{
  "n_head": 3,
  "activation": "tanh_gelu",
  "decay_shape": "linear",
  "train_tokens": 913700000
}
MLP neurons of a small language model. Each row is named by its layer, matrix (up: input weights; down: output weights) and neuron, and shows model dimensions 560-751. Each number is 128 + 32 x the weight over its row's rms, rounded and kept within 0 to 255. Numbers have three digits each.
Before each neuron's rows is what it responds to, as a language model described it from the Wikipedia text at the highest values.

Responds to: Complement-opening function words. Function words opening a complement after a verb or noun phrase in expository prose, especially locative/temporal "in" (rare in northern Italy), "to" after shown/found, "has".
L7.up867:097103192164033081068139157130085150119122126113191161133107151127097088149074141148125124131124119137142139079082135118137088167070162165087095108163104133109139124128181129174106179121117142130141118123122119149155086103154158122101154106120185164117120186163174178057151163046117125125183169162101101097138173121135125167086150151148135130174077109114119184079103091060148142134107128108085083091120149166165155113145147098135098172198109126135125144135117175150152155091105103212079148101115117088117109097113129096128089119101121090076116101134138120125118136169131084076
L7.down867:133232157181162147127170144139166144154060081173141128156204167168139082141121044120133152100156152148117148126115152110143099109067086159166163131089213153125087177130112135120141113115145137090134138122108123102181144116189177111117151144166105095167106138132120136199127108099130098107132156215111217157107186168120170095095141109160135069108178148104124102144133099096083056163076143079169136092100059083104182141119064152128135097153136133134101120115150148121131097119103104180057141093125156182134176106185120080170103111135105166133116118171180153191192101121074136115

Responds to: Ordinals and mid-word fragments. Ordinal adjectives like first, final, last, eighth after the, plus middle fragments of long words such as ex-ter-mination, eff-erv-escent, reluctantly.
L4.up1317:132128121129133069176117125138137137107117112074076098107155133133119140077125118141094219098087120141104109083133194131095147078141102117148144121128106132103132068143131101060161116117109155223156135093129050116118125143156102170100079144138145158130115143109184129100102193127097066074145082120131157111104173091124094172103107164155115149140115146105133125150128099152168085120113148118127186118156145147155087131093177189135102186150153136124122143165108143149146136141045165150124114138107133141118142155190114097113177192150102112160094104113103118133133133093111143125
L4.down1317:081092137134110005145137106118169115093126128186106128101113181192129166150084158153122182133185142104116158110150189099107126137127056090166147096137123122141122181110131114129095128114141133252058164173029088150086119195134107131101172213171092163158116108134175150138179151123107104084173156188137113134074149118121116132141133185119162188147149134132174153120166091118149105157089151142149195143142119134174123098103141184124081128108114074084103149126172134052193109136147194105135141118100093161073152096150137133178063186147087103099112105097155110093092169077080117143

Responds to: Award and price mentions. Tokens just before a named award or sum, such as awarded, honoured, won...for, purchased for; also inner pieces of foreign surnames.
L7.up1345:100123136207104151163132100151095118153121074103149142154096131102088120120132184113164121156077079110141198152206115114148138123091121086119167133088102212142155108085086117179104098181161099117114081134133150114101164099078154110088128164141081128122059136183145098176136082126130115104108074103087084173084127148128094122107105100105137063162112131050096170132133140180164136170080132059098123101105055137091128107143171130184183168112180146121139178080153111129111151151147159142157084092108166130122135133105174189112100141090134117116158101110131115167078144140198106173
L7.down1345:159170130139049136169106137101042109179125148124109119066121161116112143078134218053119157114138078127110179088143102166119133135051145111184125116147149072123119197141150180132118090129137155068097130142064096157128091146189124146176110206124147119088139143158165080055113133146126161151165147112123125100099073142144149171100167127148125127116179098099154177148135128122167152149074092168137129104121087150104137076096153177148170105096175118125160124194118125153093170126116151146127145146184150164116101117105127073116133107075087117179154068145101124096115203072157163140

Responds to: List and award entries. Tokens inside tabular or bulleted records, such as tennis score digits after a pipe, award-list items, and name fragments in rosters.
L8.up521:126102141090101127134167152095102135174141112143167062126149171148058060147118124126153144176108110082101081117192125145077175149107134094067132169064161161107165155179101138142112158109129113088130139194124187150108133116130092186138152129150167115121095091090114156112136122136170101153115233134147061088166097065140102128153114165169172107141081136159103138192163086125181138059118122095138087137087123120086105152143106153148138119045107145138135123143151099174117171133121119144209135092152109111100108114104111138162125125140189121100142102138168144107100191101113037190
L8.down521:146180150096135122147157147118076188112124167127091151103152103104112086158137152176088126119118053117136121070154168173121176118143192163170135118114140077112191168102172119121114102096151153160130108163153164119081089131100141135123082188210147032159154159147065113097155150141146125108108095126144139105168119117154163142125127086129121147122105118157073198137094110108078140110066135112084170162114150185138110114157110132202113141140162118210109184151118119213090096134153166115073104124161141114110129125174142125118167122122160140112058180115154125132194140125131095113

Responds to: Table row starts and "The". Mainly the opening pipe of the first candidate row in election-result tables. Weaker on sentence- or phrase-initial "The/the" after a period or "in", and on participles like found, known, located.
L7.up2995:156091176106141161124090147130114162062154122098163131157068119141202140109179164177117167135120130154138167153154119095113135131139131115142110103108127108153071088176178116158121067138112208176099113089125091092140054097127094146076093088140122139136125075140128146111140114117126088137084093102115115138143115113073088133120167097182103131112128137135164146103163174120111104103111127112130118142138153101110138176120090117179166072107130158107151189124129164134157140154080087196127102129150112083152107149167155142088122090066098181085160172148136138148187149143116143112
L7.down2995:130155153042093169116137147122124142080146102166176130097080064161102171127168129141101187122131121117166129094104137128133212098114101118086170060121108120126127107145204118129116153122170055104059125132146138142122105096133203143113043138149109118101095102075057099121161146071132107158123083164105173183154109106089138087118044104149121122133122117147153092113115089137125140085166187128107133079109097182105149155122130185147130163144098137135092162154091164158160160118125094109135146143104086118117158117136089186126182105151147094146196079087139186115144179141168122086

Responds to: Abstract noun stems. Fires on the opening word-piece of abstract nouns after "the" or an adjective, usually before "of", e.g. reg(ulation), desc(ription), surr(ender).
L8.up1881:191163121133193161159107114164068117147114156108146185106145144080148142086094143092147085114175098140124101125134115121080131119146130161101127086130122104120101149111123105136082131084172091121119128150192146158079144160165076116088081130206134131137127096159115134164079142076147163140115138085135137255087127101140101138086101120114108148119190079110102102142120144146097188126122110096145108149091134176098084134166140193137168148111079159174080102125139147128097104115141052114144105118168145141122159102192090116080127248128080168130181054077181219051149161169103140088
L8.down1881:117135184140124106100110197094116107144138094111138124103120151151140180140172154123140146231137130172142085095109132132143176143120113109117117094194157112100186197165096153192156161137109183139093150160136151126132169126167174176098120076112135164105138160082169103099123192179119091144173119133155127110115099083111121089131165180162146135124151129121093153127108130069132121050121043162123170104131095120165118151147090130136177157134132133130086134115165111135079082122105129096178145174085120116080110124134084073069142165116130096183096124126055177117115146118133103119

Responds to: Word stem before ending. Word-internal pieces just before a closing suffix such as plural -s/-es or Spanish -a (Relac|iones, mat|ches, invest|ors, Canad|a), plus score digits in tables.
L8.up1763:070136099137179099153102098135156126111148137115100138186104119117131125105170139101201103099120060113105125145164138078116152118130136178107112102179084110157174156126179116135171100146120099137094084118053110148158149087122145167098125147151065079112173137107076095155104134116166079113116150152069064119154141173114104153105146120123134133143113204133115138136193158128128134126097105109058112129106110092147146117122118133149045103187121070145135163184108143147154099101084181097156086114089117140110112162169097093141121161194083152072187126127164089181146109151174120136
L8.down1763:130108080161088126148095142088112187100164078206139097149137119091119161136123109103161104137141070086131055165104164114121117090104131099130152135092203078126167179123154133122163170076093066122065142086163151168103075058114163139079056120112138088154109149090113100132133173114178100057162080108176093062149142142076125179110109113177148097166189189106151144135087111131123131096147062090070177171110120104088130127116135169068096124134120146150126132181094149127113114165123113146135099145113123120126156152109109142135082118111114095086137142099142137114101072119062107164

Responds to: First names ending. The last token of a person's first name, often a word-piece ending such as -ia, -rian or -o, before the surname in credit and results lists.
L4.up509:181163189140127150118144147106106130118076120108188173126109114143190102142147153129120044154170137058145092143129105150142099081115114167134073155173163138157146178137123098108146145156164142101164137117108092164172079168117103107136133129106110119163096110147103137116126109153106097103213124044167142135129157136132191147131157093159093075126126127147124175149178213164164173157134162135150070096137148148169185130165145123126085092102151124195139109122133117180103148139051143171171157158133150095081089189122142138086122102157120122120111126191135146130189144095070161146
L4.down509:120143116112101141095177105063098077076118100168132157120152128130081183183110020098148092198133094115155142104113177127131092092107145092164167162200191129174151181152130126064118160113076117127158077087120104115156067149094164097103155132012124069143111090142102151104122099078158088126133174071129147128086179107148153137169169125141102099102139128108115087068159117134128158127128122119160146145159081180127134140206120150142143099122135150201117181126096071140149086143118142152193177190145169127127143128141123050151131100117082127146138167161124118143167175113176156154

Responds to: Phrase-initial words and table cells. Opening word of a new noun or time phrase after a preposition or verb (several, three, some, 12, following), and first cells of table rows.
L8.up7:148103139150149146135106182125138097126124124097158139123081187073133083083082134125060125103146121111176182137089158106155140182117106161187094138201081131065066127121126123174149174160117124164094140152098146163152120194119111164116120109092148159161080136088156131109083108089083080151049155161229129119132098154109149109120131120111161152198170115142114140133148154100151133168096160073161135143140074092087130127077084156135133077137134102064128070124159130094114112121154062118085105103091162118107174127135112175120158113149151089103101108099110127112114054149172204117
L8.down7:125139143164149129173169095171106179129173071121095075149145117143139170164150124117141144170203074148113117154131137182109129134156102126127145126114085105162103095125129165129138102105193079091174120198141089145087160169144063139067061101113089148125049156140129125102045173103148132165180171103105194177098082140166091163113141155135132131089078124137085140126165136126150104126104113125160166115125144124090095115062094185146090119125163105080139173168112152152083117080119166104121124104129131204104061134102106154155118178091058084119133120140113159105135180114150109152

Responds to: Anaphoric definite nouns. Nouns or their last word-piece after "the"/"The" that refer back to something just introduced, e.g. the school, the m-all, the r-iot, the single.
L4.up1857:114143139125127154174121140120088096129121129167154114177112180111098112140168182154140118093124104129135173136157155151148119173190143115084119135113156120132152140151102192063125135122084152133149124158131184117113133095147131125122116120128153178142114111143187093103140122100031095161175097150142068109156105085117133123102084180135137142109168171089114095145114140154125162077169134157112110189117089187160109066101159118135139096165153186130108140111137129113128158128114144129124121115105114201102127158119082123104076162145142121129089192145050121116125132155151118172
L4.down1857:132103177186158211142120122071104130140114120130049118090153116120140182117138168139158091164138084161125141135098110042153063045156170161102095155071133159146096087141173120179155082116107140172162165191080133111090110103125085161142143057153123126097137093137114185153144129166098127162134075094167130175141134109135129159175184104089090108124134154158124163116104122125109124107180190124126137144117119145122181074140152157130067122072135149171133116159174105130159149120134087160056116180135151173127155168141134135118100198138089167148113124134108095136139116102159128081

Responds to: Post-noun prepositions, factual prose. Function words, mostly prepositions such as in, of, during, against, right after a named entity or event in factual bios, sports and election results.
L8.up332:132175105081097115155146080074114098098143162106169149195145175125086151100177155087099086141141151097187185211144109126143137126127120128108149112138170099120166062165079088162152113091192092110107141086095127092169144147141120098152160160162233109108102078074119128161137104117145138104120174137097115106128187142127189128154130093167153157080083150102158155107216147104106135171085124058113102136122183095115104126113123095155140211100166103116138149090180117113111138144192114109101165085088131114092138059092134075131114155154109144126065185194151173168132112096151105090
L8.down332:117125080100118133137076104104141145178134115124150126130132113142145097098116126111134073077124118115122174105147130170106198214141144182113155132155071086138138138159100124136179125139129069151167128144082169162122115159133065179198096145104137177104164080163126117161196132156167143211140099126110121111113133137117124143112158141171155101133146176184093072087114096117118159137167108169083124114071103154113064117113107124083156179071102127096105101178113120118174144150166128163109122120114127121144135149149092145127133170081137127163165119142128101196113145129140125129

Responds to: Abstract word stems. Stems or endings of abstract nouns and verbs, often split mid-word and followed by a suffix or "of", e.g. liber(ated), ren(ew)(al), behavior, love, release.
L7.up1743:179065103085102073102104149156169133122124140092110128093072111156133152144119123134150118095147137086154188127119163148116125130128107107180118111070114070106159139111132141093148104162146170109151126104170116167102089171107105197119151118164164141141150132112071099181088146111110160108122126124140111130141126096154114075114123122105120138084138095096143106119136134150045138144101120162136153156115185105168165136213134106114118088128107200142119067157131144102075106127126149135153099113238171114126064125105124137212160179121107136066131135107085151120173068172106134107
L7.down1743:118104102109083136118093114098142090141135140128112131144083130126085124130139117101165099140112122231082169099145093166145113129122157121091091117092173082070143127154144155148112107063114160148083034132121152115136124110144119136132117145145151185128143142119076156083131156142153131102142146183115139105075172081047176137176118135215074095116115106077148143134221102147164145124128069120135090143097173118103143092113124127109142076149156089118141138161155150122102190130116147169163094192173045075085100140122140095127144109102114122178094146181132124140158138142145096154

Responds to: Clause subjects and auxiliaries. Subject pronouns, reflexives and the be-verbs right after them in narrative or reported clauses, such as he, I, themselves, was, were, 're.
L4.up951:118148154110095168102098123169137167208153118111177151167144123126151153112124122120151097152092157136147135230100105177198092105145111186121144069123139110139159135164188142154113088181141120116153108089090131116069105143093202113180130152115170082136101170120173121161132165110108141182138180108068111104128109162116139129099171131066100056100133165124152086088122092107129110116105161124142154120164203118072101164141135180053155143089098141108199105145148170196123149088102122074076118153119135169144152092131153118127111117174136106133113155151118089142110123141125120106
L4.down951:111093133154085059035102095149162121120168173103120140169159136159135101106153060106183170125146126166083123150149067126136119131118151176173106183120123101104120127103150154173111139163124166086122073156116123141109159143202122109146123162137095147187117123101105092102133144096117107085123142126128130120070158107114161175104130079157093115120145157104090083126112153112167089097158111163114118127159144170123192124169125132155104169137108148160142141099140091106093153190169174123171124135116118095109160151136111096127152133202084140169152138115094169130146128180134129107

Responds to: Segment-start words and ordinals. First token of a new paragraph, line or parenthesis (a, A, F), ordinals like second or fourth, and final digits of years in citations.
L7.up2742:062123115153133117140136154112155153071116130174136104144111116171091152048153118103129078105063170143131149130153149172124140155145100118092075051140076105111149104087128159084208150167110156169095117164096107095136119164152142123094127120165114132104090131130121151119127159109128122108150108134101156147133179130146114115113134163127155184110158163122056172149129145170123044179147081078130100139126151134119160145105127127137029110132176085095154125069103159109090099119144157128091139177081139199107160168123146175082089083126113134121109132148072165126119071132124119119
L7.down2742:144134091173109124110103155134169120115142072104155110184054197102155161133143072136106056151124194140171142136142144210118100185198123111169157102182121121112057088111143133129133155150105115153116184116153084113148197136172128134118133125116138115127096113145167223179116094117102122159146150106107108131108084125091173132108147136140112161157154136132109119141122140168188140120112070156173141126119153157147117100136147132128103132130106136115092156151144098145099091104170098104110111076114161144096151109145168130183113098111158176144135149109139124162213115119120151119

Responds to: Word after "on". Determiners such as the or either right after "on" (on the 17th, on the other, on the board), plus weaker hits on nouns after "the" and table pipes.
L7.up3005:127147202120129169075127129129121084134079143150085141098135085076157147146114110140152078121136123108178109142174130099153190146158177091092117164112095187174187141118140117110119117142162139112099127123190182097140136118091172106141138119149139138181096166122101112143124155138178088137153123120100169137128101138080106192113102132194094129123081131099121158121152112157116098109121163099106090187118120122072115079101109157146162110091173123089070103197151163098120151129145132093122155105136124131137132148110129157131185115061125095114058151126072102143109100091191134149
L7.down3005:149116121058133099097096116098127137133159114140183111129130111096128161096137134151078148110130127142115132130115134152131131149114090150077152141167135095098113116117132151115132147149115105132154110107124111095129130126121127092047090152182163142099151114092165126117142171129118179114059136120135073148148124151164176033065148083098128143149133078184123153174124119074160074118194132181147140126139194120102110162056116140152121080202085173131171164068084133138087135133143105168037148113149201071119108120131168114107141154092147139105179201038158177184190092112136125111

Responds to: Post-subject linking words. Copulas, prepositions and articles right after a subject noun, leading into a description of place or state, e.g. situated on a, was located, is surrounded by.
L7.up1848:180102128150173106122183086137138136153099135101145181124147111159087120106148159133172098150116158076094135184146113121134079079097210146119122185128130108137165049149158147133089138135115192052103150186154108095038096188145183113110124132098174128064201109119121116177177182187084099193135092134095052174071182156113075157108095109153166152083158110128156106133159133121134087119084145130062154145155086106123101155099157120153160127149112116088113098136120127179132139113140142075102141088153137110091170107097131064086134090074242088176193098176110147163079125120132058159
L7.down1848:126143141163152084179169118071162173125121146103120124104108115106161201069085158129132092115159107122155098152112127131078098084162089125142136172147132153134154126091157156118140042104108129156142153203074161100164065090112123100162185079125174110132117065188168083099122126129087127164128118114134134107139085134153221108180188084130091147141072165129147040112119114101147174163136096207126111086137137106134110121165116118103139133051136091176150121135128151132110051151102148166105110168141145147114096082088169148155116145175121124131156113145102149108143118098127161134

Responds to: Prepositions after complete clauses. Prepositions, mostly in, of, to, that follow a complete clause or noun phrase and open a place, date or purpose phrase, e.g. recorded in London, held to mark, some of which.
L8.up2332:122103174135114185157120135124138097135145210114138116098142144138124101110112158115093128146119145108094134124185116073121165191110123117169131139127077113122083122118105073110108161162147176150162225125110134172144086119134132082186203102150122156170120091073233145137116110112150118107032173175082148167151113127132110128097111174118131174115162129119102144106183107107115161113148121132110181139100122109103137143132176159102111182100147154175074126140160167119222119131126109092070125186176106175119127110108047180046100108144178125110121113189067108191145137126149082081
L8.down2332:160140138118124069132117139142168134103132133107089128149159162096112109115144084152114129098222154106169136123096117099113075114153122143191124164135133133149109172144060109167111133182127150125130185073141103172125204087164186179133107090097094089072132100133145097113156149152149150129177082099102156134128099107150104135122183112195175075154133096166193141151196109119132131157148085127171131189084084122092107109090167104098165152119160102109112158158112079114179040158081126163091095099089143131116119108106107122114144193151135131110134133162083158077206098080156098127

Responds to: Personal name pieces. Word-piece tokens inside people's personal names, in credit lists, tables and bios, such as Jo|an|ne, Aj|ay|i, Max, Mil|stead.
L7.up2400:150163161144193140158152190150104135127156127109135127100131169152212140176122132172129132199103165127136152152126094088086062099122098152140087138201028164184175153124097158104085078086146125089096156157142086129128139168087147134136051118103110116123113129145090033130095101168106175143160138103148119107085097104127106160101152064158090087136141096133194104142155142146111120129165186145126051131075112097121145118102083186085084105172145102158139095109161176152131143130120178142121132126128130138140084135169122129138146180109140108122119161131097160140123145125140134123
L7.down2400:110135153127128169127156154170100150130159122148152170129104072174066122126175122141174109151095112106067175109164100095108067125128131093120145185111083059155142134102124075063165150151121146133106139116112089133113118102121136148048106086098143154136113199143190113123108076165131158100146121134122118100131122115127162177105114131130078121133091118120116180151180153163122110144134097119169114163114148103087102064142097097107112182153161075129134103096112105163133112151168123123148149119101189190127139119116081138100100091153145134136076085143111134163125161098200154159

Responds to: Career-context function words. Articles and prepositions right after in or as in biographies of politicians, athletes and actors, e.g. in the cabinet, in a coup, Speaker of; also election-table and sports-results cells.
L7.up2672:104160191136199137115122119115100145104154114101124088100169122094129162096147138076168128187120140149116160203147136156157118087080127079143133115131115105140165091122123152136133072101060104116140102180112144136179157116145166075117130120117128091157103174104118158156117040120138172159157136156155170170119088143129107068096072173154119093169161112115163141078137123084098125131090129077166110190110116190111114110130161135131116154158101117100109118128152177122137148175106134157119092102117161100145153096153137110116082165133157173090108198147099133121131119132153129125
L7.down2672:183147156136148134106069093105114125116128083073128085155149066099116124123107137131091125138094185119094138144169146130128140148113122135147164136118085109185128077163203086120126150083144056121079122088122164117147165067163116126178089131188157087164115093202170177102095157148165174167024178103162086106130128141090117136095095130131138152102134129187125120148075160162106133138136114114175108076122126120138146170156114112059184120166160178118064092132146092075089164135093134102148149165171033084097092164113116124107100130138085176157164121131165150144117081085130149101

Responds to: First-name pieces before surnames. Word pieces inside or ending a person's first name just before the surname, as in Lin-ne-a, Bern-ard, Ter-ri, mostly in credit lists and tables; also some table pipes.
L8.up2043:096129139105137147120092185125127086104076094094171082147102116110067172174148095133107115103181183087074148151100176158091171087097118096181118083130125167152193193192126149113094104112143184160116127133200099085195147122130129148091109113091133107145122166152095153159112075167098113150176152129122084116144157147178176093103128138123156112168127174156156097195161133161088099141148164083089099154124134131166134142127082150131149082101097130153110111077100118172153152142159129172153160163129190131183086122138138113051101119103100131132148115118126178129084162129161132148
L8.down2043:039205190115160150153121078110160165158119136101124136145186206120128148117210119142109171171164134142065121090166129114147131116117172134163115157124090101125099140190147168144134124099143182175129048123121114079165074047146163136125105177114142102114103140145154120129150132151116067150138124163125070087152091163151117112142138132159106129105124107140128064062146095131127141117136119098126147180118162141099112099165107087168071094108173111154154099149158126105117071182099175132137171162182153127089188122073158137170101125096149143121110102184057164133095118140080121139

Responds to: Word-stem completions. Final pieces or whole stems of ordinary nouns and verbs, often followed by a suffix or preposition: plant(s), play(ful), habit-at, organization(s), she-et.
L4.up956:107129111146140141143127121096164160115159212095115164214090090122139083090167152093135086100157111108164149136130138140130128099119094139143096091144187100126198124142090114145078104129149035134115145126123152115082104107139144114079105068122102111142141158157133128130123114135118142139179165157165127135060142143121076169126160139171132185116147120124141168128158133126132146111140096152174082101113137066146148108195110113156082079122166100123134034143083173094124172118107117107138097154131136065091106118140167129167145139166146153099091112116080146126073123088141142156
L4.down956:148148059094107196087162169136167192101122124111076163199190123151140122070161134138120135127161168106123182129118181113167112074162111182149103128098163126129099053082117079118135134086120125128110176112094144135102055136105101088086101136083104094154063134088098098158154094155090125122169148109138068150095114153164117162167112098139088131146107165094072099164156145161106068065094122147098100173181202120165134122082138100151082149187119091110137129084162137138133172092117115165145141118195159081145136093106095140127182143107078136125116098204173151133118155096081129141

Responds to: Abstract noun endings. Final tokens of abstract or action nouns, often suffixes completing a split word, usually followed by "of" or "to", such as influence, donation, support.
L4.up2091:161167170086153164138107103150055122135112112057143170135136107071121158137152148099157088146178076085129168092123161138157104093115143158147135076129146107051149132138158097129083111101150136144113091117132124135136154143124088168108133092117129105149099129152115112157139175127123070110027151062161138169109159131166130073094145158199119069148125124110136200142149110111164089192169127124093136094156140089109094099178099138099149125125153109130133169126147190140166184110125086111162163121163088137116085148143118148069133144082099118141135159120164184094154104168120112055
L4.down2091:154115097106158135163139106210094111144065106120157177157200114060137109158160100107109114179126053112134114146154176126141136125089169107154076129140189092099129081144137083095119084136135113135064144140113143119157145081142116097080124158074116107127103133089128149114135163172097151135086117167103145145135116127141166131147094117147130141145111095137146116158138105140135121174141111106146116171126165111153122171095091104111130152124183104158159096089172113064123124169125134122123177175093123124176064155136177156069147160173117187124088105078104180147064142224192152115

Responds to: Determiner before ranking. Determiners like the, its, their, his, 's after is/was/as, just before ordinals or superlatives such as first, largest, second, lead.
L8.up1267:153114113116083206162116100092119157171114101158103101108152192102162113111169153115144094083077148127104145208085155147079139151177117158164145165151114144124149073132124179105101112115087127139174169098114121190133099123162108126110188138067085120146094137134003158165093137135076186157021077139133147116124124125099065128106145133110222137160170121074115130093112156162151130112136161169189097098168111119129145118164094091156127074101101107129107088158132157107115106144138098187140153173114088131142161144098076148109157182123189137069101088171188125101099081143124095212
L8.down1267:181164088140144131112101129090160132110149146143098176046079137115130138112177081118133124125089122088172099135060151150200090128132171242091142099103130173121179164149085179201162128141176122141072120096128135153170095121097119093124178157128162075115131095075037118143099140160127078119143100150162161108163166136182162143153088139117118146089149110140116125170173129090167155095104108101182174141132178108132148106154074076163153076088149104173118099142117156121149151162160125104125186105116069125109151083075115079126213134153090115142095156155116121172142108149157101110

Responds to: Opening "The" / word-start tokens. Fires on "the"/"The" beginning a noun phrase, often sentence- or list-initial, plus word-initial pieces like The(ater), Jim(i), Les(lie).
L4.up1481:104173056168083149126110064128098125152126107132180108208119154132199113096161111216092142162128161103159072159071114133056159094172162125138192090111112136120120110068102120124165134132141136132115095079130185151128124123167131161142120150124087097147122078143106134174143138080139135162101173124137133130152129110155159118096137141124139117159178110132097138093106120091138129076106119115128180157127124103156121208081128132142149131085072117179093144097090087156101124135104137138178138137165108187096138117119111129132148168145147123170108113152112132149125143140127077081
L4.down1481:137087032165052154111111132150104157111155144151099097064086103133098139070133162163104090075122123125091169161127116112146129159224118129130185127100078183157162132165156182110115142108118142099175177145139158126087041107125144119163097147122082123178183143055096205116189158134118105082111095076099145118155116120166110143151086122128162136167110141120111125075123161085113090122119153153181148088191167095119111138111134145059194035139115098180144145131097171107108165139116147141124127103105107143152136144135148175104154101111133140050144115124135157099171161050107080158

Responds to: Spatial description phrases. Articles, prepositions and word-start pieces inside physical or spatial descriptions, such as on the cross, behind a ch-ain, inside a train; also separators in cast or role lists (Priam |, Lambert :).
L8.up401:127138129173108155156150169081100065154121148158138141141137126125115103084142132173110131151111174159130155181117163119087132147142136141131104122138138140130142171102176090084075109127195149140097155136171141142130139208156123110110088142159134124180078086096153165131134141149113124104081143088196169164104082123148117127207147109138136132144165126137207090126153153086151141144119157132116149097131159121083102173118138079117155109038181123088149150139052137087067103114160168140109133140191096123138123090095141106125119134108160141054156113099067156118063180174140124126
L8.down401:086160129108106098097164083124032100102078141093100171189132128111120123186178117101168114113164093173116116145121063121115132140159154110129142145117184164109147117084087139033116103181096091141130134132195143143147118143116089072128109176189184154117103156119108104118106089104170121157148101083124130092070129085137160165101104150143118137116162170165139219127099081130177103080093100088103098132127075106105145139107091152128152162207114103117133159111077104176114176103136173112153137050131139232128125142072171162140123167124125109104136070111082138111120117182112088107

Responds to: In / in tokens. The token in, as a preposition before years and places (in 1984, in Leipzig) or as a capitalized In starting words (Ingrid, Inverernan, Invitational).
L4.up1646:105114157128095147111148118137079174130102105125136097093128171098125148093188181090090101145202133168105120121146097173135089173117125121091182126127136143129107146113105106123128156099132142093212125073194128119101163110165097148139102126144106199153085145141105135105140092090145147156102167154113186116113113130174159169138067163158107129179083128145098159149172187109142164046183064134168167119152174025150068107124132136100121106192121157165129042133137143108147140139098134111086067167109187106139119061164114163128131118119110110086109140105078099103109150141105102078
L4.down1646:102145130088165132188129168129149098065145138129210130096245079160168125178078165203132147159092168108165147142132117114119094181115154127087121152183182151173120176192111088150153088119131113140157100124155151107135195128124191167121114165170205163112110120162142130154147072117125092122126145119153074084094213145146174163161120119142120101122115156098090118115150052122071074087221107128112173154013121131141122132120191132064148114074119111101183157076127106082145132135122154113080182105103137142112080022138120171131145094157050133094137131169073172161098104139104120123

Responds to: Words leading into quantities. Function words and numbers just before a count or ranking, such as at least, nearly, out of, first, the 500, and numbers in sports and election table cells.
L4.up1302:160116153116136083121105145108127111099126151061174151159151172061142090175110142068160082169125112109109152072107082164094136182110143128177133146121060072174178097125111160100100122124133147110130120128131159167108127127158161146060104134120161138100106112059171062129153212136125090128142127182114196155107177100133098092070131113157179136154072185132127114110171130141150174091160091165082128208078155154071103155097065137100070112117133092124101062110155137084102085138148090051173151121149178071124069155150080152154133103099132131114119105119147142123072066095122115151
L4.down1302:111086110097096187135099089113140151108123101129100104112092091098159169143144170162112143148143108184084117124149163095109092143124077157166126147145113087143130144136188132110125157127142137102111196215131137136137170075130114063122130067172132139145105147136117130158119062148080140125118160105102124147171074107136188155114165140140140149124139141113076109160126107120172141061144106120070087146127116162166124124104150126152160088134105141153137152134057096125108156117183151126193128096120133140192136186150093108064091090085105161158107139171131132110135184105161189140

Responds to: Copular verb after subject. Forms of "be" and "become" (was, were, is, became, becoming) right after a subject in narrative or biographical prose, as in "He was traded" and "His remains were buried."
L8.up2463:117125138112095161086101116054189172132112138138124152144176113145168151131130120093141102117104172080069150157143125180117135124176117109150167171129063126094096136155142154102119142161128122081175103146219134127159128091126068097156162163116110076099124104130159095123123117142142175143144150087072077083100121050145142083113127148132118111101172122164162179166118113141152188136146147160191144160121126147096102105164154149145103165140169133078147136134132138134156097157073165104157058183128128116110134111156151114081169185118126123107146154133165173163121085128128078140
L8.down2463:098139099150106078119169174144166053142128148135115150138113119126102150132151078104159085128151108147100175079117147162149145123104135158170135179201069187163159141110156112168132124149089110142090093122113186142062099087078101149104123156128118048099120131134136066091105118135136146134111073091125162144180135164132129079105164107146151140109126222155100148108133172115110144124130044134129092165087109139108138132136115107132166045214122145119117157108156105145154068120075177121114126159136114121170122084126165113149173190088171147083095187131107149153154190125153155082

Responds to: Noun stems before suffixes. Last token of a countable noun or noun stem, often after "the", where a plural -s or "of" is likely next: mean, student, color, specim-en, track.
L7.up1939:115069092159122121173147119163135189167184114142101144207096123134096092099146115057197044134118079126129188143121152093157100082166159163091109072158149159096156148135103115121175148107148105189084083108101129158151115042158130145092098142142098165151092191099097118128160163168155138061142143130107090122079133137098087174118147115159099136145147149145089131156130183088082134103154070167105126114101111086117150131136093098139088083118139060074127119138122132129169108123088123138115086198170139097152127123126107161128170126120098131074177107158097104193081111127135117131
L7.down1939:129147093124119185211128131105162150158177104141089134202110150149109115111143076117149079105138079143111131143131178132107064143130170099124131024144113154128162116151129125136125133067146099163120062108058160102113091106115193089109126137135145111166080132069147113134088141161089156095123143153063064113082103092076139209163153124160056132141115126126108089161133150159142105130124120151088111106125130083104127136111164126162106096154129127115091139157102192166157143122101055152130094138151150124141140122116088104135148134140100136119134076155152128160111124100104100153

Responds to: Surname-completing word pieces. Non-initial word pieces inside person surnames, often the final piece, in credits, tables and sports lists, e.g. W-right, Chamor-ro, Verland-er.
L4.up1398:130112128120133086125157172116129157166140151165136132154126156133144109094147110104154135095128091095108171179150116157083096109152107125072092131093174115125086169147143116096118135106142125151118127098160115079171138119103163129133103092092160152145066152124162112100117136167095137102078156143106134111150186092094128104128108109091147110105077105112121105160149110073142167168080180126154111125120172185154053102134059112098086081132169132088133104158139148160168107114117156153130122131088128160081091100096147154114134099102209115048149113118181071112061134130106041137
L4.down1398:141126112118090164103154101127083170079130104143063079087099153082061114134079147191116137163139105106123127109128077153111098143120142153123183173103157096125150168191173096128111129178106079132135151096118099106034073105217157198115120067128122139151181099117158133145124104158134088136096119122113133131119086095170125090122156156158204164115136173148133175115204189146097148112090108083142151149186108136102099142104104160151105113158115112188177138195049161042180140088146115108143102177108158097110187158146118160125142124089185132105187142160080126174168111134143130147